Weights of a small GPT-style language model, trained from scratch on English Wikipedia: MLP 1536 tanh GELU, learned positions.
MLP neurons of a small language model. Each row is named by its layer, matrix (up: input weights) and neuron, and shows model dimensions 0-127. Each number is 50 + 12 x the weight over its row's rms, rounded and kept within 0 to 99.
After each neuron's rows, "fires in" lists the words (lower case) most often at its 100 highest values on Wikipedia text that the model never trained on. A number after a token or word is its count.

L3.up381:62 40 32 62 61 48 73 36 64 59 54 53 56 31 38 67 50 26 44 17 50 47 43 59 47 32 39 60 38 54 46 53 63 41 54 58 35 79 56 51 44 44 54 52 58 63 36 34 56 48 53 64 58 57 46 49 53 36 54 52 51 74 51 60 37 40 65 40 56 54 36 50 35 65 47 50 66 71 61 47 63 49 32 53 48 30 48 42 49 39 34 60 45 76 48 64 32 50 55 33 64 23 36 85 40 49 61 53 36 53 52 52 66 65 46 63 53 51 51 47 26 44 45 52 78 43 60 55
fires in: "who" 36, "that" 17, "of" 9, "a" 8, "the" 7, "an" 4

L3.up1187:37 50 54 54 45 54 32 56 46 69 59 65 63 46 39 42 69 37 34 41 45 62 50 69 49 50 73 40 37 26 37 49 47 56 52 38 54 42 70 52 46 38 51 39 44 47 32 39 41 54 60 67 48 27 50 70 41 39 37 45 64 65 73 94 52 56 52 34 38 61 58 44 64 46 54 77 17 38 43 48 27 37 52 51 49 43 43 55 36 57 53 52 44 46 34 40 54 43 51 44 53 55 50 58 60 64 48 53 56 79 58 16 49 45 56 41 45 51 68 46 56 46 45 55 44 56 58 14
fires in: "also" 54, "now" 15, "still" 10, "been" 5, "currently" 4, "has" 4

L4.up910:55 33 46 34 63 57 48 67 56 69 54 64 61 67 59 57 69 62 48 58 51 46 72 51 43 70 47 50 43 44 39 40 59 54 24 70 56 46 41 53 59 53 24 39 54 48 56 45 58 42 49 55 75 68 24 50 52 47 59 37 61 55 50 82 34 64 67 41 33 31 35 35 37 43 28 57 32 43 54 45 30 61 38 51 64 59 58 59 39 41 54 52 48 51 55 36 37 51 65 48 42 27 43 42 57 59 44 44 55 76 58 40 64 53 61 56 57 45 54 47 41 33 40 26 64 48 28 53
fires in: "from" 18, "to" 10, "out" 8, "on" 5, "up" 5, "far" 4

L8.up1476:38 46 59 48 40 52 41 40 36 72 40 35 42 43 24 49 68 57 68 18 42 32 41 56 50 56 42 40 43 42 44 86 23 51 53 53 50 37 83 55 37 44 83 57 62 58 55 34 53 65 35 47 68 56 39 58 51 44 45 52 50 43 29 50 72 35 57 51 33 59 41 45 53 55 45 75 56 40 64 22 53 54 64 54 68 53 38 27 70 57 55 53 40 52 60 53 44 50 52 47 55 29 23 49 49 41 59 43 61 50 67 64 63 57 67 47 66 54 50 50 67 25 56 38 53 34 40 32
fires in: "1" 33, "this" 30, "each" 24, "that" 5, "every" 4, "one" 4

L8.up810:52 52 39 36 40 39 40 35 34 46 57 10 64 32 42 28 47 52 58 30 48 58 47 43 40 49 53 49 46 51 33 62 55 56 27 53 60 45 75 55 60 46 54 41 35 52 65 49 57 56 52 50 68 50 41 47 57 41 32 55 55 50 35 80 65 57 56 45 39 50 49 50 65 52 65 55 55 48 66 45 50 63 63 62 59 37 51 31 73 60 43 40 38 54 48 32 49 39 58 29 56 31 44 61 58 53 67 54 34 44 50 56 39 42 59 26 58 60 73 34 58 62 46 47 62 55 49 52
fires in: "as" 93

L4.up186:44 54 65 71 58 47 40 71 47 58 59 40 39 34 44 57 60 18 36 22 54 25 47 56 40 46 64 45 39 15 40 45 52 59 58 61 45 30 57 64 65 41 50 60 47 44 47 39 52 54 26 30 51 50 41 52 65 66 33 46 53 52 69 47 69 53 61 46 50 56 25 45 55 65 45 51 54 48 46 37 51 58 62 37 60 55 42 44 30 42 71 44 37 30 47 50 76 28 65 54 45 55 40 52 58 52 63 21 37 60 55 46 61 55 57 68 71 49 48 42 65 53 41 45 54 58 15 50
fires in: "in" 54, "as" 14, "on" 9, "at" 8, "with" 4

L8.up549:44 32 66 50 45 57 33 25 47 53 54 51 51 36 56 44 48 46 51 42 42 52 64 45 66 65 28 55 30 44 36 49 37 59 62 48 41 48 35 64 79 54 33 64 71 31 32 20 50 36 40 58 52 58 43 40 54 69 49 53 58 45 48 54 66 46 47 53 40 49 59 50 50 53 47 63 60 55 70 52 30 57 35 44 52 33 32 51 63 52 70 57 47 59 61 18 66 52 56 19 42 54 44 52 41 54 50 43 33 51 60 44 55 48 51 50 57 70 50 47 56 40 65 53 45 56 68 42
fires in: "the" 40, "s" 29, "its" 10, "from" 8, "his" 5, "their" 4

L8.up1100:37 27 66 43 48 53 39 45 79 53 49 58 38 33 52 30 30 68 42 42 33 39 57 38 51 74 19 26 55 63 64 47 58 59 46 52 53 44 34 73 56 50 61 54 57 42 65 47 52 38 29 57 49 49 40 54 38 58 53 37 47 53 56 90 49 61 54 46 45 60 55 33 52 44 42 47 38 36 36 43 45 44 56 73 53 34 65 44 47 60 59 60 43 67 42 41 68 55 69 49 50 53 55 36 56 40 69 59 28 69 47 66 53 43 61 35 51 55 53 38 53 46 41 43 61 57 56 44
fires in: "would" 36, "from" 11, "to" 11, "its" 6, "will" 6, "can" 6

L8.up580:44 55 50 45 52 57 37 44 46 81 50 43 72 59 41 64 53 35 45 54 45 39 47 42 55 61 34 35 40 50 38 48 30 69 48 53 48 37 49 49 59 53 64 48 66 53 57 28 47 41 48 45 55 57 59 48 56 56 27 41 49 68 59 37 48 70 42 54 46 62 53 60 48 45 52 45 50 44 39 45 60 42 75 35 71 40 55 52 44 59 70 59 62 45 32 32 36 44 53 45 54 66 56 59 50 74 74 42 45 41 49 51 61 63 57 35 52 60 54 51 61 52 27 50 52 61 47 53
fires in: "is" 25, "at" 21, "the" 20, "an" 4

L3.up306:37 37 59 52 59 42 50 52 37 72 56 56 56 55 45 72 59 53 63 67 35 52 49 47 46 42 53 61 61 70 54 28 52 50 47 67 57 22 44 56 53 43 62 52 47 49 55 54 59 59 48 53 33 39 50 49 59 44 38 35 54 39 58 53 38 28 47 44 37 58 46 35 32 55 64 59 42 52 32 44 45 45 40 40 58 32 54 70 43 35 65 41 51 53 53 57 38 48 50 51 55 58 66 67 67 54 50 46 56 50 19 72 59 52 50 49 65 55 50 50 44 35 70 42 36 67 48 48
fires in: "de" 48, "del" 10

L4.up1366:29 42 58 52 42 51 50 35 59 76 44 48 47 62 49 46 44 62 50 47 61 36 49 71 57 78 46 56 49 56 39 39 52 57 52 68 54 52 33 65 53 64 45 67 69 47 44 50 58 37 64 29 38 48 30 47 63 35 40 34 54 40 70 63 44 42 78 22 48 60 44 50 68 38 36 40 55 50 40 44 55 60 46 56 52 55 49 51 41 44 71 37 49 28 59 49 37 54 53 54 56 63 31 43 48 55 70 40 57 69 47 71 43 81 66 42 61 40 47 69 33 40 42 41 62 39 41 49
fires in: "the" 27, "of" 11, "there" 9, "a" 6, "in" 4

L8.up819:36 31 41 28 70 44 44 45 59 67 42 52 57 49 55 76 48 49 61 36 53 59 49 41 48 50 26 55 43 58 30 50 43 59 49 55 57 49 58 71 54 58 44 69 51 58 25 43 59 35 60 64 53 43 30 38 56 42 63 18 59 48 49 51 44 55 58 58 40 50 45 32 60 64 26 49 33 46 35 52 55 41 34 34 50 38 60 32 40 62 62 50 35 55 42 34 43 51 63 37 71 75 50 85 47 63 34 56 47 64 59 75 36 64 46 48 57 60 48 35 59 43 51 53 72 76 41 43
fires in: "of" 74, "de" 9

L3.up758:58 51 27 47 66 49 40 58 41 55 48 52 66 55 52 63 51 43 60 53 52 28 34 33 60 54 61 38 60 61 48 51 44 27 53 56 61 30 34 56 72 49 51 56 49 50 51 50 52 64 46 46 44 34 31 59 54 59 52 28 50 46 67 52 52 58 48 57 48 81 45 44 50 50 32 42 55 47 38 67 41 37 29 43 47 42 42 45 46 49 68 59 47 53 36 49 25 49 46 43 68 56 61 56 51 58 60 34 57 45 12 51 45 55 51 45 55 54 59 56 45 58 30 33 73 65 59 50
fires in: "on" 19, "de" 11, "road" 8, "at" 7, "of" 6, "near" 5

L7.up1406:59 44 42 57 30 39 57 59 48 52 57 59 72 55 50 56 57 56 53 61 64 38 41 43 43 65 62 29 43 45 71 40 44 69 49 44 46 48 77 53 39 58 81 24 59 49 52 43 49 47 84 58 36 65 42 57 48 55 55 55 57 55 73 44 51 37 40 43 42 27 54 49 49 46 40 53 45 63 67 49 36 41 91 35 67 66 52 47 44 43 44 59 54 63 40 49 54 49 32 41 35 43 22 44 46 62 34 69 49 57 45 48 51 48 50 36 46 64 43 46 66 61 49 46 37 48 48 29
fires in: "been" 25, "first" 21, "being" 8, "former" 8, "newly" 7, "was" 6

L4.up672:38 36 41 49 48 54 29 43 62 64 53 69 60 67 50 48 52 59 61 44 37 61 50 65 43 65 47 49 47 39 43 54 62 59 26 43 58 46 79 48 66 63 56 37 50 58 51 39 58 58 48 48 43 44 41 67 41 59 60 43 52 54 88 63 51 49 55 49 24 41 68 58 59 29 49 44 59 56 44 67 43 49 66 50 42 52 35 27 36 58 63 66 58 36 48 36 45 27 46 49 37 46 35 42 43 60 40 80 35 62 21 60 44 63 48 38 39 65 49 51 55 23 28 35 43 50 52 52
fires in: "been" 19, "being" 16, "be" 8, "not" 5, "generally" 5

L4.up1012:52 35 42 43 55 64 51 46 48 72 60 61 66 54 35 43 58 31 33 44 28 49 66 39 46 64 72 48 56 38 37 37 47 55 48 42 43 53 42 40 64 34 46 66 47 61 41 28 45 42 39 53 51 46 34 53 75 61 45 35 56 41 48 53 67 55 66 43 10 84 38 59 46 47 24 13 44 61 62 39 42 51 70 51 65 47 57 46 40 45 72 34 50 46 63 45 74 42 67 29 53 41 50 33 65 60 74 33 32 53 52 44 54 61 69 26 43 53 50 79 60 43 42 51 68 63 38 62
fires in: "to" 47, "in" 39

L7.up600:45 25 54 35 33 51 43 39 29 62 58 35 52 52 41 65 26 59 50 54 55 68 60 54 60 57 53 42 44 45 52 52 57 60 49 59 45 59 64 36 67 52 50 41 56 52 48 48 63 48 56 49 69 44 47 47 58 73 38 59 53 67 62 55 47 60 62 30 40 53 45 52 78 51 52 54 64 48 59 50 44 40 58 44 75 60 58 58 52 47 44 55 47 60 50 52 51 50 63 28 45 30 35 66 38 64 60 55 62 73 38 62 56 43 57 56 53 58 50 52 70 51 37 38 63 81 38 40
fires in: "as" 24, "was" 13, "and" 10, "remained" 9, "to" 7, "became" 6

L4.up979:33 29 48 57 43 59 65 49 55 64 64 57 50 36 38 49 57 57 33 43 52 32 39 56 49 39 44 45 19 29 30 44 45 73 33 47 50 60 72 60 43 39 53 53 63 54 48 45 58 37 45 48 68 49 51 58 58 66 35 49 49 43 45 56 23 70 63 32 49 53 32 49 55 50 46 37 52 60 71 49 61 52 67 54 72 45 55 40 47 61 61 49 38 47 46 39 66 61 49 31 58 33 56 57 47 40 66 65 29 58 50 57 63 60 73 55 55 77 62 40 60 39 39 38 67 30 37 39
fires in: "each" 28, "this" 18, "most" 9, "one" 8, "some" 6, "which" 5

L8.up1503:53 24 59 48 37 58 60 60 37 84 52 44 78 52 60 54 55 48 54 61 30 45 31 41 44 62 45 45 37 43 29 47 43 49 42 46 44 67 28 39 50 63 65 44 48 48 25 41 60 55 46 64 50 55 50 42 62 49 46 35 61 69 70 52 53 52 64 40 47 46 49 45 62 34 42 41 48 52 58 59 43 61 52 53 58 49 52 62 39 68 62 60 48 54 48 41 39 34 47 29 48 39 34 31 37 49 58 41 53 62 44 56 48 64 63 62 62 75 64 30 53 51 48 49 42 58 60 48
fires in: "a" 39, "the" 10, "part" 9, "first" 7, "an" 6, "s" 4

L8.up128:49 65 49 78 45 47 56 44 60 59 68 68 41 18 49 59 76 32 43 38 59 59 36 44 36 53 54 46 34 38 44 39 60 48 44 57 44 68 45 45 48 61 34 56 77 66 48 35 51 49 60 44 66 66 48 37 56 58 29 46 53 66 59 71 43 49 63 31 37 69 76 40 62 76 45 58 35 48 53 44 58 46 57 64 66 48 36 42 47 38 49 38 44 47 56 44 56 50 59 48 50 59 54 68 40 36 55 32 50 54 67 32 61 58 41 40 58 67 66 44 28 66 50 36 53 36 44 28
fires in: "which" 80, "this" 8, "that" 4

L7.up1261:50 45 41 66 48 33 63 38 29 82 47 44 51 43 33 54 64 28 47 34 52 52 50 70 34 54 35 54 72 46 30 60 47 59 47 68 52 60 59 43 47 38 44 53 38 60 33 45 57 62 54 43 46 50 50 50 59 49 65 62 57 45 53 79 39 51 50 25 54 56 50 45 52 30 57 62 37 61 33 41 58 52 46 75 83 53 42 50 46 41 60 45 54 59 23 25 43 31 48 34 40 56 40 62 68 71 49 57 64 61 45 37 53 59 55 37 50 58 55 40 40 61 44 34 51 62 61 37
fires in: "with" 55, "in" 14, "at" 10, "of" 7

L7.up872:37 45 57 25 67 47 47 54 43 64 67 38 78 27 57 51 53 54 70 46 46 52 51 61 37 40 41 31 66 31 56 65 62 55 37 40 46 45 61 50 49 47 56 46 41 33 29 44 53 49 63 62 57 49 55 27 86 50 51 38 51 69 62 61 53 45 29 39 32 19 52 36 37 62 57 51 48 51 38 50 44 51 35 28 39 50 49 44 45 50 39 47 51 47 51 46 41 34 59 28 46 63 48 70 70 66 43 62 26 67 50 17 50 44 40 26 53 29 51 60 56 56 46 49 42 63 61 43
fires in: "and" 24, "public" 20, "in" 18, "for" 4

L7.up864:42 61 51 47 72 62 45 59 59 64 52 28 58 43 48 40 44 38 48 48 52 33 38 33 52 61 41 41 58 39 50 59 54 59 53 75 69 34 37 49 56 59 42 51 55 24 46 39 43 68 53 48 52 36 40 52 60 66 43 45 49 63 44 78 41 53 49 54 55 56 65 44 44 40 43 40 30 77 49 43 43 37 37 32 64 58 56 46 47 79 70 66 48 56 17 32 51 43 71 44 75 45 46 75 51 70 54 58 54 53 47 37 39 66 39 39 48 54 47 47 58 55 68 51 54 50 51 58
fires in: "in" 47, "near" 16, "at" 6, "cemetery" 4

L4.up253:49 31 49 72 38 60 36 39 34 57 59 48 59 56 49 57 44 40 57 39 34 71 64 70 40 41 56 48 56 56 27 37 56 35 31 48 57 48 52 54 78 63 45 60 67 64 36 43 56 55 49 61 45 53 55 54 60 60 40 53 57 53 62 55 60 66 57 27 31 61 66 42 62 51 41 25 61 65 57 69 33 63 60 28 29 55 57 41 48 57 63 41 48 68 51 41 46 49 57 30 46 50 34 61 23 41 50 32 60 52 46 34 49 54 64 45 46 51 73 20 57 53 25 51 51 20 69 43
fires in: "first" 20, "s" 12, "it" 10, "its" 8

L4.up159:47 37 52 42 56 59 37 48 42 66 57 36 53 45 41 78 60 42 56 45 49 56 44 61 59 57 57 48 48 47 40 68 39 58 66 75 51 59 47 46 49 52 40 54 67 69 38 35 55 50 53 60 45 51 53 57 48 51 59 38 52 51 54 35 33 60 65 51 49 60 38 29 45 36 46 36 50 31 49 44 41 58 49 39 59 41 51 53 51 79 69 68 53 29 38 57 38 55 89 57 70 54 49 82 41 58 67 57 74 44 58 33 50 38 50 72 52 53 48 36 52 37 52 41 36 76 36 55
fires in: "in" 24, "o" 11, "oglu" 9, "on" 7, "oirats" 4

L7.up1224:48 46 56 47 47 65 65 44 57 64 53 58 67 47 51 51 49 28 41 46 62 21 45 32 64 39 37 56 13 49 63 28 36 63 60 67 60 58 35 55 46 68 33 50 56 53 41 55 52 46 52 41 48 61 54 52 81 50 40 64 61 64 45 55 23 49 68 49 38 41 60 48 46 53 62 55 53 59 32 52 60 61 54 35 85 47 39 54 44 30 68 64 38 40 32 48 29 36 46 44 61 38 41 30 31 62 75 68 55 43 54 74 55 76 76 53 51 54 64 58 56 54 30 47 61 51 47 57
fires in: "a" 33, "the" 16, "of" 14, "an" 10, "for" 9

L3.up167:45 54 53 45 43 56 54 30 47 51 50 53 53 51 33 37 38 46 57 32 28 44 52 76 42 46 47 48 49 27 65 29 41 67 44 33 59 61 54 56 42 53 57 40 62 54 44 47 42 38 40 44 63 53 33 48 67 40 76 49 52 50 46 42 71 47 75 33 63 62 55 47 46 53 53 54 44 45 50 48 74 59 51 44 38 59 50 54 56 43 33 62 46 36 60 46 28 47 59 45 58 40 30 73 54 48 56 39 13 47 46 37 47 60 48 52 70 32 44 43 24 67 44 57 60 55 44 49
fires in: "which" 50, "what" 13, "where" 13, "that" 9, "how" 6, "who" 4

L3.up232:47 42 52 63 65 44 67 31 35 92 55 44 63 30 33 48 61 58 59 61 48 50 61 47 56 44 61 42 54 41 47 48 40 58 66 46 52 61 61 45 54 39 44 74 35 57 32 21 53 49 48 57 45 38 36 50 92 58 34 51 60 57 37 51 63 42 41 38 11 65 35 46 50 40 55 41 31 49 66 37 42 51 44 43 72 66 49 58 49 42 64 75 51 58 38 41 38 55 42 29 26 45 29 56 59 82 59 63 67 33 45 46 44 61 52 54 44 41 47 59 45 52 49 45 34 41 69 61
fires in: "in" 26, "for" 16, "at" 13, "of" 9, "on" 6

L4.up422:55 43 62 58 30 53 59 37 34 58 55 69 62 53 38 66 59 60 25 40 47 36 45 35 41 65 29 59 61 63 43 47 51 42 35 56 40 65 34 46 39 39 55 52 58 48 43 23 58 41 53 27 57 62 45 41 69 45 75 54 50 48 31 45 60 38 51 28 26 76 50 48 50 49 54 53 37 53 45 44 42 40 47 53 72 59 46 58 45 49 59 57 50 53 45 48 53 59 47 74 41 53 69 45 32 47 58 54 64 75 25 38 41 54 51 44 55 57 58 42 40 54 44 38 28 75 44 61
fires in: "of" 67, "on" 19, "at" 4, "in" 4

L7.up334:53 58 51 61 38 55 28 28 76 50 62 56 54 45 27 42 40 44 45 45 54 60 53 51 34 31 47 39 41 71 59 68 38 47 47 64 43 68 30 31 41 32 49 59 42 77 37 37 53 62 58 34 72 32 35 36 44 66 55 49 51 50 49 45 72 69 58 69 43 55 53 36 58 39 51 53 59 44 39 24 51 64 45 19 63 55 34 49 62 36 36 48 40 57 35 43 42 50 43 53 66 37 68 49 50 48 59 47 66 59 51 43 61 54 37 46 66 67 69 59 45 15 34 51 33 81 44 40
fires in: "october" 18, "september" 15, "place" 13, "december" 7, "november" 6, "august" 6

L4.up935:53 48 29 44 35 47 54 49 56 77 55 65 58 48 54 40 34 57 55 46 67 03 42 52 49 63 49 37 51 38 56 52 64 40 70 55 64 39 68 59 41 53 40 26 35 26 43 59 67 57 67 54 69 48 47 49 52 50 57 57 47 58 43 58 35 45 55 49 48 46 44 34 48 70 42 71 31 55 45 64 56 48 51 51 50 33 61 33 74 56 53 63 31 43 37 37 64 43 52 33 67 54 27 58 47 65 40 41 47 52 37 44 37 41 49 58 65 54 49 31 49 31 20 48 75 65 61 42
fires in: "other" 32, "several" 14, "most" 11, "some" 9, "many" 7, "various" 7

L4.up314:27 53 41 54 65 44 55 52 31 54 50 40 52 65 33 68 45 54 38 46 45 55 76 39 43 56 44 56 55 65 50 45 25 31 45 72 32 47 61 56 34 49 85 44 70 38 37 45 53 44 47 46 42 62 61 49 53 49 49 38 55 41 30 55 46 56 49 39 36 43 40 57 25 43 61 54 59 50 48 50 34 43 71 28 47 41 64 64 60 57 74 44 59 47 36 42 42 33 60 22 49 53 64 38 39 73 73 52 54 48 50 48 50 64 47 49 53 49 44 57 63 41 50 35 61 49 60 39
fires in: "al" 59, "del" 7

L8.up1215:25 31 71 76 70 44 58 62 60 68 55 66 36 73 45 54 63 40 32 51 52 56 62 46 51 52 48 34 26 46 57 56 45 40 39 47 47 58 57 67 64 32 41 44 45 34 45 41 49 21 47 48 48 57 36 45 32 55 45 54 55 90 63 67 27 53 58 33 37 68 56 47 69 49 34 46 43 41 49 55 38 50 74 45 60 55 56 26 42 56 51 30 71 66 60 34 42 23 51 37 46 48 67 33 42 46 50 57 50 61 83 54 51 67 52 58 61 61 59 47 31 70 55 11 73 41 41 37
fires in: "it" 33, "the" 16, "they" 11, "which" 9, "that" 7

L8.up845:58 38 67 70 43 66 24 44 66 64 52 67 59 64 53 53 46 54 30 45 54 33 62 57 47 60 51 54 74 57 56 38 58 63 62 38 64 57 43 77 77 44 64 25 41 46 53 41 52 46 38 53 60 48 10 47 55 29 64 52 44 34 56 68 58 38 72 37 55 65 74 61 50 42 57 48 52 45 57 41 51 72 71 37 51 62 46 43 47 21 53 64 59 45 51 37 72 47 69 53 50 21 43 35 54 56 56 46 48 64 56 48 45 70 69 38 54 37 34 54 59 43 06 48 46 49 33 50
fires in: "to" 38, "with" 9, "his" 5, "her" 4

L3.up1217:44 48 66 45 66 79 39 31 49 44 55 37 45 59 36 74 55 41 48 42 41 56 41 50 67 52 33 49 54 55 63 41 41 57 50 64 51 43 56 60 83 46 43 57 54 21 28 34 56 46 45 61 39 53 29 54 49 51 48 63 50 57 63 71 57 60 66 31 35 68 49 63 57 40 49 61 47 65 48 36 54 44 56 39 55 42 53 68 58 51 61 48 42 42 49 31 66 57 76 45 41 76 54 51 51 69 88 59 39 62 33 47 49 61 58 56 46 67 43 58 68 51 47 33 54 33 45 48
fires in: "the" 18, "was" 12, "to" 10, "in" 9, "at" 6

L4.up398:48 37 52 57 44 65 47 40 55 70 54 39 53 42 30 64 45 49 40 51 53 27 24 53 64 60 39 48 52 57 36 32 48 64 59 53 53 50 54 66 39 59 73 39 52 50 37 37 83 30 60 51 65 51 46 44 69 39 39 49 48 57 39 62 35 43 66 51 53 65 46 51 44 57 21 64 56 38 47 17 42 33 65 47 37 61 69 45 64 34 59 45 36 31 45 47 53 45 47 27 63 36 35 37 51 52 50 46 52 54 56 56 48 51 77 53 60 65 64 44 60 44 54 49 88 48 52 51
fires in: "some" 29, "other" 10, "more" 7, "one" 6

L3.up795:61 46 49 49 49 52 53 30 76 67 48 52 62 47 57 42 66 30 53 43 27 37 29 48 40 55 57 43 15 46 62 42 35 49 52 42 57 44 61 55 36 53 37 58 71 64 38 36 60 51 52 39 52 32 34 45 58 67 58 47 53 66 31 69 68 50 61 47 37 66 40 59 60 53 51 74 42 49 40 65 57 41 36 47 56 57 43 40 30 53 61 68 61 34 43 40 42 48 39 51 65 48 56 35 38 64 57 38 61 68 42 39 45 47 58 39 56 55 70 36 68 38 53 46 49 35 71 49
fires in: "the" 30, "most" 17, "largest" 4, "both" 4, "town" 4

L7.up949:48 46 61 58 42 43 56 39 32 66 44 43 57 33 49 63 51 46 62 35 31 28 50 65 56 37 38 52 39 60 41 53 57 65 38 60 60 42 55 42 45 61 50 52 63 61 58 45 47 46 70 40 50 56 55 53 74 56 43 45 42 40 32 58 45 61 73 44 50 68 41 51 67 53 45 52 39 32 65 60 68 41 41 48 70 54 15 52 55 40 44 42 43 36 35 44 51 51 52 39 58 55 49 52 45 34 57 40 48 67 59 44 58 45 71 50 61 72 72 44 61 53 44 48 75 61 54 27
fires in: "the" 23, "and" 21, "that" 18, "what" 10, "this" 4

L8.up123:40 27 33 64 54 58 71 39 43 57 52 48 64 43 50 73 57 50 37 51 47 44 51 43 55 55 65 60 65 41 41 57 46 56 48 63 39 70 39 52 36 43 45 48 63 64 47 41 67 61 51 43 53 50 56 50 43 53 39 45 54 54 50 52 34 57 84 55 23 70 50 52 46 71 44 48 44 48 57 45 51 51 57 59 62 54 46 45 49 54 48 56 48 32 47 61 63 37 50 14 47 45 65 41 32 46 50 51 46 39 68 49 71 60 76 35 58 64 46 46 56 57 35 13 64 32 38 28
fires in: "from" 19, "on" 13, "to" 12, "by" 10, "while" 9

L8.up164:28 46 57 56 65 78 50 43 56 46 61 52 55 47 52 58 57 47 35 48 55 33 65 60 42 65 48 68 34 58 55 32 67 62 37 61 53 49 33 54 40 46 52 50 65 69 35 49 70 28 37 42 60 43 51 43 62 39 40 35 50 43 60 44 28 33 42 55 36 37 55 42 51 33 33 46 45 51 40 40 45 61 41 44 69 38 53 49 56 55 53 71 36 35 48 48 33 53 54 45 50 67 24 66 33 63 25 56 78 70 44 56 44 62 59 37 53 51 47 49 57 57 64 36 34 65 21 64
fires in: "in" 30, "on" 18, "out" 14, "to" 11, "for" 5

L8.up919:55 52 58 45 68 52 45 48 46 76 39 44 49 48 50 50 32 57 57 47 53 42 38 57 62 33 33 75 26 42 66 64 57 45 60 51 49 39 30 64 55 37 45 55 52 59 17 64 29 56 51 52 49 41 50 42 49 56 65 66 55 53 42 60 83 52 58 56 58 43 50 24 56 60 55 52 52 51 50 43 49 52 55 41 72 61 33 36 57 38 53 29 38 41 45 53 31 34 46 59 46 50 52 35 45 52 49 68 57 49 80 51 52 63 39 34 55 48 42 50 68 43 33 48 49 70 49 64
fires in: "of" 64, "the" 24

L4.up887:44 58 57 61 37 62 63 44 43 59 51 62 34 56 66 45 39 41 50 54 42 53 39 48 29 53 51 63 67 43 80 51 34 41 54 76 51 49 43 54 34 58 49 53 61 55 42 59 45 58 67 49 79 44 48 72 41 63 63 54 67 33 53 65 52 50 74 55 56 48 38 28 35 33 28 37 46 40 34 66 13 80 41 72 43 60 56 58 46 72 38 39 60 50 71 50 67 59 55 55 61 45 56 60 24 57 50 58 63 70 55 38 51 47 59 71 63 35 55 41 32 57 60 46 48 52 41 51
fires in: "round" 13, "2" 11, "stadium" 11, "1" 10, "road" 8, "open" 6

L4.up1044:65 49 31 44 54 55 44 56 49 43 52 49 50 53 52 33 61 51 23 44 36 38 28 58 50 53 76 50 41 41 40 51 47 68 51 60 63 43 49 58 46 47 42 49 51 50 64 35 63 57 47 57 64 55 40 53 50 37 27 45 40 21 36 55 50 65 65 45 27 61 28 46 34 41 55 63 47 61 45 45 54 65 72 62 65 57 45 53 66 51 69 31 44 62 57 39 60 55 49 26 47 44 22 74 54 59 47 44 56 46 47 53 50 55 51 36 55 67 62 43 40 40 42 34 35 56 48 70
fires in: "as" 97

L8.up576:51 43 58 44 34 53 53 44 56 73 49 69 82 44 40 39 53 52 30 49 54 54 42 39 53 51 57 38 46 58 55 46 39 53 39 45 63 53 74 65 46 33 53 46 46 49 51 28 47 45 56 54 78 68 46 60 43 59 60 42 64 43 62 58 30 54 61 48 32 60 48 26 54 47 45 63 39 50 76 55 59 32 39 61 48 59 44 47 49 54 52 51 44 44 40 42 37 39 26 45 55 21 40 54 30 45 63 57 27 53 59 63 52 84 45 25 55 55 38 50 68 40 45 50 29 57 53 53
fires in: "place" 17, "was" 13, "been" 9, "were" 6, "l" 4, "cm" 4

L7.up382:27 39 60 47 26 68 27 46 45 59 52 58 59 25 29 50 38 58 48 60 44 35 33 41 48 55 53 46 65 46 48 58 51 48 46 44 52 54 43 50 57 64 66 64 53 52 40 61 64 46 44 66 40 26 69 39 70 32 50 57 36 34 48 65 68 24 63 39 41 59 40 51 41 47 56 50 35 40 45 37 43 51 52 62 60 51 32 59 56 55 87 28 55 46 52 31 43 73 63 47 47 47 59 48 50 57 58 40 40 60 42 67 59 48 69 55 63 37 61 18 61 11 51 46 46 50 43 56
fires in: "in" 30, "for" 12, "on" 8, "from" 7, "to" 5, "august" 4

L7.up189:24 50 50 35 50 33 28 21 56 52 79 75 67 45 41 62 38 69 61 54 59 58 75 53 31 66 46 56 61 63 42 57 47 54 27 56 61 53 46 46 44 35 55 29 51 81 62 39 41 53 45 60 61 67 45 48 59 51 30 35 42 47 48 37 71 50 56 21 42 33 59 56 43 63 44 66 66 31 56 44 49 46 27 67 39 38 40 56 63 42 53 50 60 60 67 75 58 63 67 49 45 57 54 53 65 37 45 30 41 50 52 40 64 61 54 49 54 63 52 54 27 35 62 67 69 67 41 34
fires in: "january" 12, "august" 11, "july" 10, "october" 10, "june" 9, "march" 8

L3.up122:58 47 32 70 45 47 82 41 48 62 59 52 52 50 46 59 44 62 59 56 47 62 31 74 62 37 39 46 62 53 34 55 52 36 29 74 43 57 62 55 55 53 49 45 62 76 51 37 54 63 47 60 73 67 38 51 64 59 66 44 61 44 53 53 40 47 47 22 50 48 59 36 32 41 63 37 60 70 36 41 48 51 43 59 69 48 37 47 57 78 35 49 43 56 33 48 28 45 68 46 60 23 42 75 52 62 41 41 48 40 45 41 49 58 43 60 53 53 74 43 44 56 50 48 48 50 74 42
fires in: "to" 17, "where" 13, "with" 12, "on" 11, "in" 8